Weights of a small transformer language model.
Size: 9 layers, MLP 1280 tanh GELU, vocabulary 8192.
Architecture: LayerNorm before each block, no biases in attention or MLP, untied embeddings, normalized queries and keys, attention and MLP in parallel.
Training: a variant of Muon for these matrices, 503M tokens, 3835 steps.
MLP neurons of a small language model. Each row is named by its layer, matrix (up: input weights) and neuron, and shows model dimensions 16-207. Each number is 500 + 50 x the weight over its row's rms, rounded and kept within 0 to 999. Numbers have three digits each.
After each neuron's rows, "fires in" lists the words (lower case) most often at its 100 highest values on Wikipedia text that the model never trained on.

L6.up62:537557579556507513458546437536562611579451411479422549572497567523501536423601534546425483464492472577521471452503508540441525502526383541503549566465518461465424589498569538412551497513553488587514504448496466582417466511493500544475417547479480475487481501573528437540488539559522475550474364518429565517472472474514525575522447501568496518641617502488469561504476480460524534538474493531502504583440473544498473556444518504483514489549502555491482427449506566441542554502469445633537410574613521512431504479500574501539442515500412502537519463403482421475558509581487474505
fires in: "to", "he", "2018"

L6.up1260:565544466554389512617468525511526582540403436521431518429529517514523552410545472545519478549484398553571547472523433462529512464428459434424497379528416469450557446573488546462534450478511542478561494529481511557549473500471499598420500622495499468466511517499551630389512538478550552528447456490438450497531551509531502453535556477541494560415514473574451560500397493516497554490531496497518403495436591470473538546498509374547515511568612637547498483504505444466519513588476479568468423523467448454425476405499557500468525558482455482501598585403536515530491459611488441584
fires in: "who", "he", "she", "they", "we"

L2.up178:606482443467519516554520505457518420520696522524522414510496442486560526474484474467520449512469528486471522472560494431401543455499527540523518524543588492470543532500415486544503564486528451440500556502616456499548474396477549453484490478567406415451423535562537454516541503485418450593506550564449534515523595578426509510410519445591434543467496563510481399458497378571486488480498540517517554507483457499498504588554521591535528482425425548559488538534524506439534524479473451504471445538515557451521479561507424433549430497444467474423506554425596471545508506550506574550
fires in: "of", "back", "front", "october", "backstreet", "easy"

L6.up304:524440441550538517445614537558571496414537481523546455545500554471519514482496571518449524462492531584499562507623541558470484451479441452503437532592373472511576506525566491480519558615517426469519497486454465455595510482447500513438574591535540489420524486583577353520418484453583504545490508492556501602467458563510496445539492514598486497533502471513412516506402512600498587508398471525431457453510442470575464405482467514400475421525480571480475411584472473425459504504517530457564437504550484501477562521497620457481479475454537565463547464454466539499525491425441539490
fires in: "in", "during", "also", "be", "is"

L2.up1023:435474553464530413483609457455454438465521506484569445481503469543491542444536421472496517538508475466449515449602530510413486500557486486488424501513464593520496528568525560538410494500481584520479452546434469419490456461476571546489530405492454549485506488595494533512444499547417567421499481460432499630435499587478502477573472515511466395487465555532545509528498487441531488426470511450477524550381554514423507430517473423529460524564572392460537433552498457584421467487556547528480543465470566470421486511486439499550522588554446533501477454517463458499486465461531502459
fires in: "this", "these", "strategic"

L2.up799:483520515485461528617549442500573453436473466437543440485456469609527410492430569434454449503589478529434467531457462555463539524503528479425458558535463469405460521563480481501526455540499461520432528566542565469519409562473483465472472527549575457427475534513527564340566517620537540496518445532536395550548579448524542503466458439539399594434460516527492566496440465547428455535498569465498502458527608395439504499440580535556515439493529460511431463597447491462508579406453545488461546474526451625487474439475511478445439620596503509500573531581582480436482492554470456476
fires in: "to", "in", "belfast"

L6.up954:505474462461457517490597584505464551522602537417517484420547546621556557535533509471562523523481484539460559535394485517465472528452448453539511437502492483475455498509511618415547491460474406496494523482495527525428388572517518494585471515596500475486524491520574508562488531484541444454522514511529546495443487433478391472501574535529507486502417467563563401521390539471446422527503546581538463481552492326466555483466582445513423463535518515484521388476551452510494553429476455516485531535500469462503521517419501461505502483559520531625527572459456558516507526413526510539
fires in: "in", "at", "on"

L2.up22:503430531443548471339479507506467461532589470436494532561513584558595452618532551545522496557523572529507371434521511513476469523529313443547425441603448490445401541498482609546454485534466563478559514498542456558480548511460589453535490529358436529470438421441448484511462467414526528514505531500516525495484476543527510481505498544587526539525446521533542497561517451457533504418486495527561551448495472532554551459562510505473500495525531479385588484503531488480444501553598525482531487433551493587526549417466460457458474492465405500540522491493548506491419396496524392482
fires in: "where", "while", "when"

L2.up431:424528483463394465452467538556450451445505465563507459473424418640548436472494441531497510517585515569430487512522489468483494529435468460474466482567500571469424614516519474607508513542440531497494426470505494495514535476573501518634473546501468414538389612413499484474508458587457412447503542487544361542469480480496549508552527538559503578553466569495535414494531450440573524530497491442470451481443569498533553496616601577549453461487443512488513481455503465546572570496451582447554511482461525537513548556503465499572537539505460559493550519344550449452441425526473537490
fires in: "time", "this", "none"

L2.up703:551435544484551519522481487573401459526462493465421537472514548470502486554558548524558606464547512591516390498518482510519417442551490524612492474421497435528504471400602528433442470609426526552431430532568561561400545494510480494530466550486514495470446473453451505508502483582478441511474583485625485500473482499534551578482489587490465471460457463488511511453466534430488536599460512501525398526468465433548566473451475495410523484402584585514544569546429571392411540509502582465479441450530365446546496374491496477457462482458488492545525453551502539492455544572404442496
fires in: "when", "as", "having", "how"

L2.up654:488518543504466483491585593431506420490522462567475534620493469551561544487508505559433467432520443422445520438557514416559530481489521527489464518429517455534363479493558476546437478566476501585486460449518562470551451560484593538476575492544507530511437496427553494530511490546524476483493460484439555511584392534538500430513441443475531524506559527533444575492460534589471538422477488415537462443503507456492487496566527553390517401494518495524484522465484486486446455534482496425455489442444600453578491457523513588517569511501519447565540478536531405536519576659473493572
fires in: "teams", "players", "officers", "members", "team", "students"

L2.up504:449528459570445463568519516511509572529508426537432518512488509509532556568418542404536537470569452487557502439417583494496561594476495488522527562507588451525502447607567529597431513538413469506594470503487439464464569452371345536543547572409549441554522478480506474560463464514497459500531370527566486492485471483543493511509442492502540442448494529505478462460499557508481558464496540492505535611485529376427400440501422485460489445587468452467470445527496503524422480519414467472542547591439411547458536470512472548503361488530512486525489412507457534544578505516529499577
fires in: "on", "of", "in", "1930", "under", "goes"